{
  "num_hidden_layers": 16,
  "hidden_size": 448,
  "num_attention_heads": 7,
  "num_key_value_heads": 1,
  "head_dim": 64,
  "intermediate_size": 1216,
  "vocab_size": 4096,
  "hidden_act": "swiglu",
  "norm": "rmsnorm",
  "norm_place": "pre",
  "norm_eps": 1e-06,
  "positions": "rope",
  "rope_theta": 10000.0,
  "rope_fraction": 1.0,
  "qk_norm": true,
  "attn_scale": 0.125,
  "bias": "none",
  "tie_word_embeddings": false,
  "parallel_block": false,
  "extras": ["capped logits"],
  "init": "uniform",
  "init_std_qkv": 0.0248,
  "init_std_o": 0.0308,
  "init_std_up": 0.0355,
  "init_std_down": 0.0355,
  "optimizer": "adam_hyperball",
  "learning_rate": 0.00574,
  "beta1": 0.9,
  "weight_decay": 0.0,
  "lr_head": 0.00323,
  "warmup_steps": 196,
  "schedule": "wsd",
  "decay_fraction": 1.0,
  "decay_shape": "cos",
  "final_lr_fraction": 0.0,
  "batch_tokens": [32768, 65536, 131072, 262144],
  "max_seq_len": 2048,
  "doc_mask": true,
  "train_tokens": 557100000,
  "max_steps": 5374,
  "dataset": "wikipedia_en"
}
MLP neurons of a small language model. Each row is named by its layer, matrix (gate and up: input weights) and neuron, and shows model dimensions 384-447. Each number is 128 + 24 x the weight over its row's rms, rounded and kept within 0 to 255. A neuron's up and down rows have the sign that makes its largest values positive.
After each neuron's rows, "fires after" lists the tokens most often just before its 100 highest values on Wikipedia text that the model never trained on.

L5.gate131 [129 119 109 102 136 106 138  92 176 175 178 129  86 129  74  65  96 192 127  88 116 107 100 122 132 142 136 143 107 107 101 180 118 112 134  93 136 146 150 152 124 130 141 152 132 102 154 124 131 117 152 140 112 143 129 126 114  98 108 103 176 121  82 134]
L5.up131 [105 129 142 147 107 123 123 138  71 124 136 124 137 147 163 152 140 122  97 137 103 142 131 146 110 125 107  96  89 105  75 137 109 110 133 129  74 127 115 104 150 163 144 170 107 120 129 127 126 132  97 111 106 101 114 146 151 176 119 105 161  97 154  56]
fires after: " T", " B", " Fl", " t", " V", " sp"

L7.gate1080 [159 164  96 128 158 110  77  96 146 106 134 144  74 151 106 100 147  97 113 139  99 105 101 110  78 146 136 101 126 108 135  88 129 116  92 110 141 126 118 131  79 120  85 114 132 144 125 125 121 158  78  96 145 111 163  93 146 126 130 128 144 120 141 151]
L7.up1080 [124 123 108  90 124 137 108 114 139 141 133 154 138 109 142 161 108 166 123 149  96 130  69 122 151 136 145 147 138 100 148 123 118 127  78  69 144 154 128  86 108 159 128 113 130 100 133 121 142 165 110 156 128 155 111 130 113 140 151 123 100 162 135 103]
fires after: "z", " A", "A", "″N", " n", " B"

L5.gate1005 [146 186 165  82 132 132 141 125 130 130 121 140 132 155 160 122 110  87 144 147 129 111 138  98 109 168 113 160 133  60 118 127 104  97 113 138 147  89  93 152 134 125 126 138 122 104  85 157 136  80 131 178 129  85 125 119 122 154 111  61  87 111 106 144]
L5.up1005 [146 109 127  96 140 154 100 133 135 107 126 131  86  90 110 137 130 141 156 120 110 165 124 168  96 144 149 117 120 162 133 120 139 148 129 139 100 135 136 109 106 124 113 166  61 131 129  98 112 118 147 127 122 156 124 144 135 108 165 104 149 155 114 102]
fires after: " p", " pro", " P", " o", "p", " ne"

L5.gate700 [108 103 131 123 143 109  98 122 174 145 136 145 123 111 132 109  83 154 113 140 104 120 152 117 114 116 144 116 119 130 110  92 162 164 183 110 127 103  98 161 105 100 150 126  69 139 111 142 116 133 113 114 109 156 134  88 115 143 115 125 136 102 106 121]
L5.up700 [150  96 155 117 118 119 142 123 132  85 101 120 137 168 119 153 134 143 149 127 132 111 119 108  86 105 104 122 111 133 154 132 106 130  72 104 132 130 126 140 116 121 101  98 124 146 142 125 131 138  93  84 129 103 133  85 129 141 149  88 138 136 168 121]
fires after: " M", " \"M", " m", "M", " ("

L6.gate295 [164 118 142 118 135 152  87  97 106 162 145 147 110 139 102 101  81 130 142 124 114 125  96 131 126  92 143 138 112 101 114 133 139 124 108  85 143 117 130 118 108 126 156 123 122 124 142 110 136  84 122 121 111 138 128 103  89 105 130 173 154 118 113 117]
L6.up295 [129 138 141 121 140 122 114 166 138 119 160 112 137 140  83 117 110 148 153 153  89 116 161 145 154 108 118 118 157 154 116 100 180 101 153 116 139 145 105 133 156 213 142 129 148 106 132 175 150 156 129 143 151 162  94  64 140 157 128 130 132 158 138 119]
fires after: " D", " sup", "d", " d", " ag", " red"

L6.gate1110 [ 94 128 135 133 116 119 123 105 163 171 127 133  98 191  93  81 131 126 139 138 121  77 116 149 127 125 107 151 125  93 134 104  95  76 134 119 120  64 117 121 146 153 165 117 113 126 157 149 141 124 145 150  93 105 139 113  79 107 116 178  94 125 121 130]
L6.up1110 [110  98 126 112 108 117  96 137 127 127 153 136 128 147 159 131 151 132 155 160 158 146 169 171 178 129 162 109 127 145 107 121 118 144 165 180 110 122  85 126 155 163 103 134 104 143 119 141 109 150 135 149 139 119 108 163 139 138 117 129 132 127  90  92]
fires after: " P", " p", " en", " T", " G"

L5.gate69 [113 138 132 121 111 106 103 133 160 125 139 150 120  88 128 144  75 121 106 157 102 137 137 114 134 111 150 136 135 138  94 117 118 109 121 175 141 124  97 125 185 158 110 151 100 142 163 155 148 133 116 151  89 126 123 111 165 115 103 115 129 129 116 110]
L5.up69 [130 145 127 113 169 139 109  97 136 105 125  89 123  80 135 115 135 133 144 144 122 128 111  92 148  77 127 130 104 124 209 127 105 174 141 130 133 103 132 120 163 150  82 137 115 138 153 142 110 161 126 111 145 125 130 131 130 136 155 134 165 132 148 107]
fires after: " t", " P", " p", " T", " d"

L7.gate813 [152 171 138 122 121 100 155  89 134 147 132 122 117 113 142  88 121 112 130 143 125 125 140 107 110 126  64 153 112 105 140 130 136 135 108 173 150 107 119 147 135 136 111 110 106 131 102 124 141 114 152 140 128 155 145  73 138 144 130 106 135 112  53 111]
L7.up813 [115 155 189  99 132 132 155  99 172 125  99  76 178 123 129 107 111 185 100  70 107 110 135 133 114 169 119  99 113 112 106 153 125 118 125  99 109 140  98 152 135  97 170 130 117 131 131 133 120 122 128 144  94 105 124 139 139 128 113 119 123  80 113 114]
fires after: " C", " c", "am", " P", " the", " \\"

L6.gate805 [151 139 112 128 159 147 128 145 106 135 137 127 108 125  74 123 148 115 151 123 117 182 147 123 119 147 130 142 140 123 119 153 150 120  79 110 120  80 114 122 148 146 160  97  90 116 155 164 124 116 127 116 135 138 150  53 130  93 102 142 111 114 129 103]
L6.up805 [144 155 158 101 116 118 148 119 125 123  82 125 100 153 101 108 170 152  89 141 121 141 151 129  85 143 114 102 146 139 103 134 131 110 121 139 156 124 143 135 149 101 148 113 109 131 102 143 101 131 142 118 119 128 109  61 139 141 108 144 116  82 100 108]
fires after: " p", " ", " P", " c", " v"

L5.gate821 [136 144 179 136 148 123 173 128 169 156 113 144 157 126 110 124 123 126 108 178 132 106  91 148 125  71 114 143 105 113  93 127 123 109 127 145 144 135 126 120 141 137 143 119  91 127 130 105 142 149 150 175 140 129 143 115  97 141 132 138 109 144 123 160]
L5.up821 [132 105 158 121 149 116 124 129 111 115 113 117 144 146  97 138 141  95 112 140 119  97  98 168 146 111 173  96  99 124 130 118 148 116 120 136 131 144  77 145 143 148 123 132 108 134 107 157 133 148 139 160 157 159  95  76 106  99 113  96 152 182 121  96]
fires after: " T", " t", " B", "T", " Ad"

L5.gate795 [158 162 163 112 164 132  95 144 130 120 125  92 169 161 136 106  73 112 109 138 120 130 163 119 140 128 185 131 139  73 117 137 111 118 117 116 131 107  95 133 141 105 110 121 104 120  85 134 150 119 108 130 113 131  96 140 123 137 103 103  83 135 133 134]
L5.up795 [124 102 113 148 131 147 103 119 134 157 107 144 124 141  92  83 129 135 135 167 145 117 116 123  86 124 146 105  91 128 107 122 112 164 110  95 146 130 125 113 172 115 181 112 122 124 140 147  83 175  74 141 125 130 111  76 212 151 126 134 152 122 179 118]
fires after: " En", " M", " m", " I", "n", " sub"

L5.gate1142 [131 135 163  71 122 151 123 118 112 110 149 150 134 151 152 135 102 105 151 157  90 119 109 114 149  99 150 119 188  91  85 152  46 114 121 149 145 127 142 128 155 106 139 101 125 161 131 102 136 103 122 149 103 104 159 107 133 105 117 137 154 120 128 133]
L5.up1142 [112 152 132 113 103 151 123 140 138 123 126 135  94 103 120 123 146 104 151 184 113 102 180 133 168 127 152 113 158  82 146 111  96 130 100 187 111 162 136 142 106 149 125 133 131 144 140 140 114 136 147 162 145 141 121 136 118 161 137 147 101 139 154 119]
fires after: " J", " P", " G", " p"

L5.gate736 [134 151  90  93  92 162 141 119 128 178 117 141 129  92 135 122 139 103 155 122 105 111  98 147 150  95  82 183 166  94  65 135 174 118  89 150 163 108 166 120 135 121 161 121 141 171 117 166 158 102 141 165 158  81 108 112  81  78 153 129 154 108 157 123]
L5.up736 [144 167 111 112 135 139 116  77 113 135 127 125 140 116 127 101 130 171 162  86 123 157  93 109 142 114 177 156 178 141 116 139 142 125 119 146 104 133 124 121 139 141 128 133 139 123 119 145 130 178 107 162 114 142  86 127 120 172 129 140 134 132 167 104]
fires after: " d", " D", " K", "D", "n", " Ne"

L6.gate833 [159 128 116  86 137 118  94  67 128 128 132 158 112 164 110  99 125 107 140  92 115 129  70 161 130 120 115 143 165 105  66 129 108 164  91 112 107 122 176 138 154 129 114 126 141 124 169 164 161 107 115 129 121 106 161 109 110  82 129 147 177 110 102 135]
L6.up833 [110  85 103  98 118 108 112 133 140 124 139 146 107 144 117 116  78 148 151 139 142 129 163 143 147  71 174 107 109 152 147 150 165 108 139 157 137  90 144 152 127 183  95 165 151 107 119  88 133 183 134 154 120 149  99 163 136 129 142 111 126 136 109 109]
fires after: " K", "\n", " H", " Mich", " the", "K"

L11.gate201 [141 140 108  96 107  93 135 110 140 114 166 124 101 129 148  74 129 128 114 148 114 182 109 135 107  89  89 161 132 170 146 113 166 121 135 129 113 122 126 137 124  90 115 120 117 123  84 128 118 110 127 141 130  90 132  86 120 135 120 140 126 137 100 131]
L11.up201 [126 146 138 128 123 123 119 103 123 121 152 133 151 177 104 131 132 177 123 125 122 149  95 139 135  97 123 120 118 109 161 133 129 122 150 189 115 130  59 140 125 162  95 118  92 100 173 124 134 119 132 114 134 121 111 144 118 127 138 116 127 141  86 116]
fires after: " the", " a", " The", " for", " w"

L5.gate149 [142 151 109 119  75  94 121 130 115 150 157 117 134 143 115 138 102  88 138 123 121 161 104 121 115  88 131 137 112 134 122 163 162 114 100 131  99 110 148 138 161 109  73  88  93 149 159 199 148 112 126 101  89 140 101  66  95 179 132 102 110 118 108 123]
L5.up149 [125  93 167 135  79 100  77 119 149 101 147 162 140 113 161 110 110 174 117 159  98 154 151 111 127 126  98  96 100 125 111 120 146 118  66 155 185  81 120 111 128 153 116 135 142 104 123 103 154 159 138 145 154 149  96 113 107 146  91 105 118  85 111 112]
fires after: " H", " G", " J", "K", "W", " M"

L7.gate1213 [143 168 134 128 148 146 105 123 110 123 126 192 122 130 159 147 186 133 134  99 106 110 133 121 154 129 116 142 127  88  75 130 130 121 109 132 141 143 143 133  98 146 141 120  82 167 189 151 100  90 110 151 101 126 110 126  87 109  96 154 127 117 133 136]
L7.up1213 [119 136 149 112 143 152  99 115 144 177 110 115 159 137  85 127 158 109 133 125 130 138 100  87 159  82  95 119  97 120 117  90 127  82 166 127 142 144 153 137 135 145 156 112 114 188 114 137 142 143 144 130 122 156  85 139  63 122 118 114 115 169 104 137]
fires after: " D", " d", "D", " l", " L", " the"

L7.gate185 [151 152 141 113 122 141 127 108 135 201 102 167 135 141 137 114 124 114 148 144 118 118 120 128 151  73 157 125  94 137 114  91 152 138 123 119 119 114 154 123 153 140 123 121 133 115 124 142  91 116 150 121 130 166 131 102  73 146 150 142 100 124 152 106]
L7.up185 [154  80 119 113 158 118 135 125 119 133  99 109 135  94 158 142 112 116 107  84 125 128 130  95 134 138 156 114 124  91 126 158 125 132 141 141 132 167 148 128 140 116 175 124  68 109 133 133 120  97 145  90 159  97 102 161 123 143 140 112 159 112  99  89]
fires after: " D", " B", " St", " d", " Ad"

L7.gate351 [110 158 137 121 169 120 138 117 137 125 112 170  93 115 137 105 121 170  96 124 122 115 121  87 128 111 107 184 110  81 129 151  97 153 138  98 119 152 126 114 104 107 150 128 138  96 124 127 148 130 135 161 142 140 136 126 167 111 157  98  90 110  88 135]
L7.up351 [133 151 101 132 111 142 184 130 117 133 157 123 153 121 106 106 124  93 101 167 144  85 166 106 118 111  69 142 144 162 143 117  80 137 137  90 144  90  97 111 157  83 151 110 117  72 132  96  71 164 143 169 134 107 107 138 126 125 151 120  76 128 111 139]
fires after: "z", " A", " O", "ran", " H", "t"

L6.gate1094 [ 99 134  79 111 103  93  78 129 115 160  82 126  65 151 149 105 165 170 115 128 128 130 150  91 131 155 125 105 115 108 156 109  72 104 126 120 108 111 147 124 145 106 119 120 132 159 153 116 111 170 122 157 111 181 100 141  98 117 113 106 153 126 120 115]
L6.up1094 [ 53 101 142 171 101 148  92 120 108 134 150 117 131 132 135 104 158 136 123 128 117  89 113 135 145 146 122 117 134 122 148 114 137 127 148 111 113 134  81 126 132 118 104 155 108 117 109 111 129 139  86 139 118 107 147 112 122 120  94 124 143 137  80 133]
fires after: " in", "z", " G", " In", "In", " the"

L8.gate1099 [ 97 135 163 129 176 138 118 103 111 158 106 182  93 101  99  89 119 147 110 123 114 151 153 133 129 141 105 180 106  90 129 113 141 111 128 176 150 125 114 148 168 118 142 136  90 135 155 152 125 167 148 179 132 139 123 101  90 120 121 114 121 147  91  95]
L8.up1099 [127 116  88 158 150 162 153 133  76 108 120 156 172 149 105 126 110  81 123 143 129 149 135 144 151  85 161 111 164 122  84  87 121 143 109 140  96 179 110 136 187 104 162 143 126 119 136 193 153  61 139 128 103  98 108  95 135 118 153 150 135  91 133 133]
fires after: " S", " T", " t", "s", "\n", " s"

L8.gate29 [129 133 136 105 169 146 157  94 107  97 116 131 116 107 111 119 128 103 140 128 107 107 152 155 147 116 145 119 176 115 137 128  97 107 145 137 138 112 140 117 147 129 148 111 124  87 135 147 152 134 172 166 109 115 118 154 101 119 150 105 135 110 111 127]
L8.up29 [132 106 136 133 164  86 129 124 120 151 109 121 106 115 152 128 124 108 111 138 129 111 166 102 148 159 113 144 119 145 137 118 132 129 135 139 119 142 133 151 120 113 103 114 154  87 125 100 134 104 152 159 100 144 166 138 157 138 137 130  94 107 120  94]
fires after: " G", " g", " T", " v", " t"

L5.gate851 [124  98  99  89 117 114 112 109 163 139 129 139 103 135 116 140 121 126 100 118 119 126 132 142 110  87 127 156 115 114 130 116 181 140 123 109 125 118 135 105 124 125  70 164 108  96 131 119 119 138 115 160  93 126 161 114 113 115 130 126 125 188 156 117]
L5.up851 [132 101  82 156  40 109  99 149 109 170 109 127 151 138 132 160 119 139 139 141 141 107 163 106 132  79  76 147 113 164 152  86 148 135 124 119 138 106 111 140 163 116 128 152 111  96 147 125 117 145 156 134 170  72 103  85 150 139 152 114 109 133 112 128]
fires after: " A", " H", " a", " (A", "A", " She"

L6.gate548 [160 159 109 156 156 133 108 131 147 168 156 156 140 129 146 158 132  94 127 139 171 122 157 110 109 132  86 146 129 135 112  89 151  88 117 143  87  59 108 167 120 106 148 105 109 121 142 139 109 148  92 143  97 138 113 121 136 140 111 120 123 119 123 113]
L6.up548 [132 143 127  95 113 144 115 111 133 135 135 130 154 117 106 135  85 172 113  95 112 142 160 134 111 130 163 102 169 173  99 117  67 116 155 105 145 122 129 120 133 127 110 101 125 175 168 177 156 121 140 123 107  98 156  99  72 140 147 139 138 155  80  91]
fires after: " n", " m", " did", " M", " t", " T"

L6.gate537 [167 139  83 122 123 100 138 129 131 109 132 105 173 160 127 116 115 128 127 105 103 143 145  88 121  98 137 102 110 109 103 139 173 124  93 100 156  75 149 124 133 156 119 112  80 120 112 134 155 134 151 103  97 144  99 114 173 167  93 112 104  77 133 106]
L6.up537 [171 110  97 130  87 116 141 145 150 147 155  89 179 143 120 136 138 131 137 135 125 152 157 137 171 106 152 126 144 118 110 121 112 130 132 133 125 104 138 120 146  81 147 125  92 114 133 119 175 147 132 148 108  82  91 103 119 135 117 139  97 103 116 114]
fires after: " G", " g", " H", " C", " Ch", " K"

L7.gate474 [136 125  54 148 118 143  89  54 127 157 149 133  82 168 144 126 139  83 134 159  78 132 164 118 101 103 135 125 147 141 141  90 135 114 115  86 123  93 106 147 137 131  87  92  70 137 146 110 127 169 114 131 138 137 125  82 149 130 149 142 176 140 141 112]
L7.up474 [108 159 131 130  91 114 119  98 124 126 137 135 129 139 135 131 134 124 146 133 104 108 116 142 137 139 208 149 115 120 145  99 164 123  96 153 132 141 112 149 141 172 133 126 122 138  96 118 140 129 134 131 138 128 169 104 106 170 120 149 144 113 106 125]
fires after: " sp", " S", " H", " K", " T", "h"

L5.gate114 [125 123 102 117 161 132 131  83 183  98 134  96 101 116 126  83 129 148 186 131 129 127 120 156 116 138 109 125  97  99 109 122 158  79 106 168 117 127 102 133 152 104 129  93  82 145 102 165 131 142 144 103  74 105 134  97 128 133 111 140 150 106 128 116]
L5.up114 [115 129  99 104 138  89 106 142 137 143 109  60 139 105 165 184 115 172 161 141 139 121 152 121 107 132 140 133 174 107  92 140 136 116 117 149 143 186 100 124 142 123 153 111 156 166 102 140 129 161 101 129 107  85 126 101 102 107 127 107 137 118 146 117]
fires after: " c", " g", "ic", "am", " C", " m"

L12.gate213 [125 148 106  92  87 130 131 142 145 123 136 104 166 156  91 126 113 149 117 144 107  85 166  99 132 144 141 138 133 136 156 137 147 138 123 120 120 160 124 138 163 164 114 134 102 139 133 156 190 107 138 202 125  87  75  89 173 123 133 129 111 125 136 111]
L12.up213 [169 147 151 113 122 118 114 112 142 123 127 144 164 167 107 146 103 106  92 107 135 128 107 131 100 144 135 146 141 150  96 124 113 107 111 126  93 119  69 150  99 128 100 120 136 108 145  94  74 123  90 127  77 162 123 120 119 162 136 107 115 152 110 116]
fires after: "-", " in", " |", " of", " from", " to"

L6.gate1180 [131 158 182  68 123 103  98 166 125 120 111 108 128 110 131 117 147 102 136 176 100 128 145 145 146 138 153 112 111 121 169 139 134 117 116 139 134  98 124 140 151 166 117 116 137 122 166 117 140  87 136 153  81 140 130 109 115 110 112 152 108 123 103 110]
L6.up1180 [ 96  80 142 122 117 120 158 119 179 119  95 142 128 129 138 127 139 122 150  87 128 143 144 102 121 109 129 107 128 157 175 112 145 145 132 134 107 117 104 104 131 108 119 135  93 134 115  92 113 109  98 137 141 130 106 124 176 113 147 125 177  88 118 128]
fires after: " P", " G", " D", "P", " p", "C"

L5.gate1166 [153 113 151 138 149  87 125 107 111 101 135 103  68 139 103 119  96 158 140  91 145 173 161 128 150 111 146 176 132 104 144  96 133 184 121 148 109 107  93 160 169 143 128 126 123 147 165 143 121 150 139 128 104 148 128  93 116 117 116 152 125 130 106 142]
L5.up1166 [154 114 115 146 159 118  85 119 108 148 121 160 163 148  81 145 111 144 155 170 118 176 106 118 160 139  94 115 125 117 122  87 126 112 103 138 138 161 162 133 138 173 153 135 111 133 135 101 149 135 159 138 104 134 105  79 129 169 186 121 154 119 164 100]
fires after: "\n", "|---|---|---|---", " S", " Ann", " cons", " imp"

L5.gate1198 [104 111 125 139 130 100 111 119 142 109 150 157 152 154 139 114 119 140 139 157 151 152  80 124 156 158 141 139  91 102 139 144 105 136 146 172 117 102 122 124 153 102 121 153 123 154 102 155 163 156 167 101  81  96 109 126 105 143 134 116  78 148 128 136]
L5.up1198 [117 109 143 107 124 119 189 146 155 116  88 113 111 114 126 164 119 155 101 125 171 147  94  89 126 157  92 118 108 151 152 144 141  96 140 125  91  99 113 108 163 137  95 142 156 146  99 125 109 140 118 118 104  71 118 123 130 124 136  91 176 118 123 121]
fires after: " f", " l", " L", "l", " min"

L7.gate258 [ 70 126 147 135  96 129 120 110 141 115 116 129  93 109 106  74  97  98 120 188  94 119 146 109 176 145 107 166 151 115 127  94 113 146 113 119 122  84 151 120  77 157 125 121 159 117 102 127 152 151 153 155 144 123 135 118 149 102 126 126 129  99  90 148]
L7.up258 [123  78 113 159  95 126 130 127 138 144 127 149 121 111 143 121 119 138 127  98 123 130 132 114 157 122 149 162 142 126  54  95 126 130 142 143 124  98 133 135 132 136 123 149 179 145 167 129 202 134 123 116 124 105 125 151  89 151 151 115  89  87 117  96]
fires after: " G", "G", " d", " g", "k", "ert"

L5.gate704 [143 123  94  97 131 108 144  80 156 161 146 106  90 145  90 123 117 143 115  99  70 117 145  99 116  68  88 146 123 134 152 127 145 105 113  69 134 160  87 123 109 149 109  97 143 116 115 133 122 138  95 115 138 104 171 111 162  97 111  84 113 149 129 132]
L5.up704 [130 176 135 112 154 147 104 124 132 144 167 104 132 130 117 161 108 121 143 141 122 139 113 140 129 112  59 159 128 160 133  91 175 120 132  84 158 147 154 137  57 117  77 123 111  70 169 117 101 144 130 108 143 147 154 146 127 125 118 134 118 160 105 145]
fires after: " A", " a", "A"

L5.gate1104 [149 122  93 140 119 145  97 101 138 159  96 139 100 135 147  99 105 139  99 163 122 123 150  95  66 149 157 138 129 106 113 149 145 151  84 167 107  91 198 133 145  79 168 130 103 164 141 121 148 166 117 148 144 153 129  79  81 136 111 118 132 124 139 152]
L5.up1104 [156 150 134 149 142 108 145 122 166 138  75  99 131 152 166 164 152  93 135 156 134 102 130  99 130 111 157 150 129 169 164 155 140 164 144 144 145 114 112 122 118 129 109 114 118 130  90 113 104 198 141 118 108 166 114 138 138 134 140 120 192 136 155  92]
fires after: " L", " F", "L", "–", " l", "-"

L11.gate119 [131 133 124 140 129 127 152 161 179  92 144 103  92 118 119  86 145 151  95 131 127 107 147 146 142 169 121 163 127 121 189  89 143 135 201 129 131 139  84 127 133 153 148 127 121 103 153 136 156 130 138 134 157 113  89 137 116 137 109  78  75  83 120 110]
L11.up119 [163 147 129 123 128 122 106 127 108 140 124 119 141 188  76  92  97 114 132  88 132  76 127 143 132 101 114 155 119 109 115 113 134 124 113 129  90 135 127 112 137  98  83 122 112  88  81 161  96 139 153  85 123 129 157  87 118 160 154 115 150  96 105 131]
fires after: "\n", "-", " \"", "===", " |"

L6.gate561 [ 95 136 133  86 130 141 117 154 139 120 160 133 146  79 152 132 161 171 154 122  96 122 143 105 102  95  94 150 156 106 134  97 142 112 160 154 139  99 149 134 161 148 146 119 150 101 134 166 130 137 143 130 131 161 136 115 127 145 115 166 167 156 131 133]
L6.up561 [134 125 156 135 108 131 121  71 133  74 123 132 147  88 132 106 139 123 107 139 120 141 128  76 123 163 116 152 144  97 151 135 126  80 152 119 136 162 107 145 118  86 143 118 142 116 114  93 100 132  97  93 134 131 161 124 129 132 153 121 138 154 117 173]
fires after: " p", " G", " im", "amp", " s", " b"

L7.gate550 [166 106  87 137 132 120  86 120 111 173 128 157  75 150 126 114 130 143 143 150 127 102 125 162 112 146 121 142 110 129 103 117  97 148 138 139 105 151 102 105 139 143 123  87 141 125 127 129 120 111 143 159 117 135 136 148 149 119 156  98 131 160 134 153]
L7.up550 [100 104 112 140 127 145  97 137 134 167 108  88 109 108 160 141 127  91 150 118 100  96 151 161 200 100 153 142  91 121 109  84 119 129 117 132 122 158 170 130 111 176 159 136 158 107 141 128 137 103 128 134 150 111 106 132 138 136 154 127 122 134 121 157]
fires after: "°", "′", " S", " en", " N", " M"

L6.gate947 [140 131 122 115 129 126 114 107 164 115 113 122 109 112 139 133 135 141 113 176 121  73 139 117  77  97 137 131 129 103 109  82  99 166  81 188  99 105 162 112 144 132 100 141 165 117  87 136 152 149 149 112 101 150  97 121  94 104 144 116 157 120 132 113]
L6.up947 [150 133 139 156 123 109 137 116 133  94 128 123 168 140 125 170 115 174 126 103 126  82 120 139 116 143 128 151 107  93 134 147  92 140 171 132 126 163 126 137 137 165 104  99 114 118 136 129  90 103 152 153 107 119 149 102 144 166 106 149 167 122 130 140]
fires after: " B", " P", " C", " Pos", " p"

L6.gate10 [111 114 100 124 181 127 130 100 109 159  95 171  88 141 106  85 131 120 124 168 137 139 129 125 118  93 107 126 132 127 103  89 115 124 117  83 146 116 154 145  83 162 166 119 108 142 149  80 156 144 132 166 120 120 140 110 144 142 134 152 147 119 117 136]
L6.up10 [151 141 124 111 137 108 108 112 144 168  92 175 103 149 112 109  81 153  95 117 123 111 132 110  95 154 139 111  96 157 140  95 123 127 130 105 159 129 168 124 116 120 133 128  80 143 105 138 136 132 122 121 157 129 153 104 124 165 132 106 129 107 107 125]
fires after: " H", " h", " ar", " Ar", "H", " U"

L5.gate511 [ 90 142 118 118  92 117  99 149 137 124 108 154 153 123 104  58 124 143 136 128 131 124 144 177 130  79 125 125 126 140 143 153 109 104 146 119 122 138 163 123 152 107 132 163 125 169 125 150 146 156 131 118 119 123  92  94 127  85 126 134 110 127 114 132]
L5.up511 [ 91 136 100 133 108 113 171 144 130  99 132 102 116 120  94  65 160 140 114 142 138 142 130 152 137 111 146 127  95 151 156 167 109  90 134 105 126 149 131 144 105 120  93 139 123 129 108 147 170 132 146 139 120 177 149  94 134 134 143 133 108 118 131 115]
fires after: " 201", " 202", " 200", " 198"

L7.gate1209 [118 122 138 119 128 107 121 110 134 113 126 110 160 127 153 134 103 157 104 128 122 133 167 117 164 146 129 175 139 122 118 152 168 123  94 180 168 127 140 109 185 112 142 125 123 118 126 161 109 175 172 147 167 140 102  92 137 128 121  96 146  94  82 100]
L7.up1209 [115 181 177 158 183 144 109 136  68 110 117 148 125 116 138 130 141 134 132  95 129 139  98 122 122  92 118 138 153 105 174 114 144 110 148  77 120 129  91 139 183 101 118 113 169  72 139 142 109 125 107 102 113 125 153 167 151 155 118 140 144  99 112 128]
fires after: " c", " C", " p", "|---|---|---|---", " m", " d"

L5.gate601 [130 142  99  99 120 138 113 101 156 103 106 151 110 145 130 106 160 123 104 106 100 114  84 143 123 116 108 139 144 108 117 109 133  75 137  96 105  99 146 112 116 131 145  96  99 100 142 142 138 176 141 140 114 130 147 110 149 152 150 141 173 120 123  95]
L5.up601 [156 128 122 122 143 148 102 102  88 161 121 139 105 143 119 125 110 102  96  94 123  93 121 132 102 102 122 105 135 153 122  94 103 139 114 113 171 116 173 100 146 128 161 131 147 130 116 159 133 127 156 145 114 124 123 175  95 142 132 129 140 128 123 150]
fires after: " K", " T", " N", " t", " W", " R"

L6.gate432 [ 62 149 127  88 144 115  94 121 142 101 105 148  95 172 124 122 130 154 148 136 132 183 130  83 136 148 131 128 119 114 127 163 140 113 115 137 164 117 138 173 125 113 125 111 122 137 148 153 178 119 144 145 126 128 145 100  94  86  93 141 137 143 138 105]
L6.up432 [108 167 119 162 135 129 123 144 151 154 121 123 135 133 103 102 143 111 144 113  86  99 132 147 175 115 152 139 119 115 168  97 123 156 107 166  86 129 162 121 131 100 134 184 178 141  97 111 165 115 149 141 134 146 118 120  86 121 181  93 100 142 154 156]
fires after: " the", "'s", " his", " old"

L5.gate962 [132 174 166 155 115 141 132 122 152 151 145 140 152 112 116 113 102 113  99 171  96 140 120 167 114 122 130 154 149  77  90 122 116  92  79 165 114 133 141 138 117 104  99 125 146 130 131 152  92 122 136 104 100 161 138 117 134 142 112 169 109 156 114  90]
L5.up962 [ 88 118 106 150  72 129 115  65 105 119  73 131 139 121 130 143 157 158 114 143 115 136 184 144  63 106 132 118 138 104 137 140 112 119 174 129 138  86 180 112 147  99 144  99 107 120 124 140  96 122 108 142 155 100 148 128 137 143 178 149 115 124  99 105]
fires after: " M", "m", " m", "M", "ach"

L5.gate746 [124 162 104 121 179 134 115 100 113 142 115 155  95 139 122 117 124 117 142 165 127 106 105 142 106  79 129 149 126 137 119  88 145 130 114 141 125 109 111 146 150 112 153 125 137 153 110 150 175 122 128 157 113 152  89 102 107 115 137  87 157 133 111 130]
L5.up746 [125 104 129 111 112 101 125 141 129 197 165  95 167  86 130 148 139 122 124  87 127  86  82 124 152 101 112 138 156 128  99  98 160 157 118 128 151 156 161 118 114 104 139 159  93 100 129 160 145 140 129 114  94 113 121 110 150 132 124 138 112 127 112 173]
fires after: " S", " s", " N", " n", " k", "S"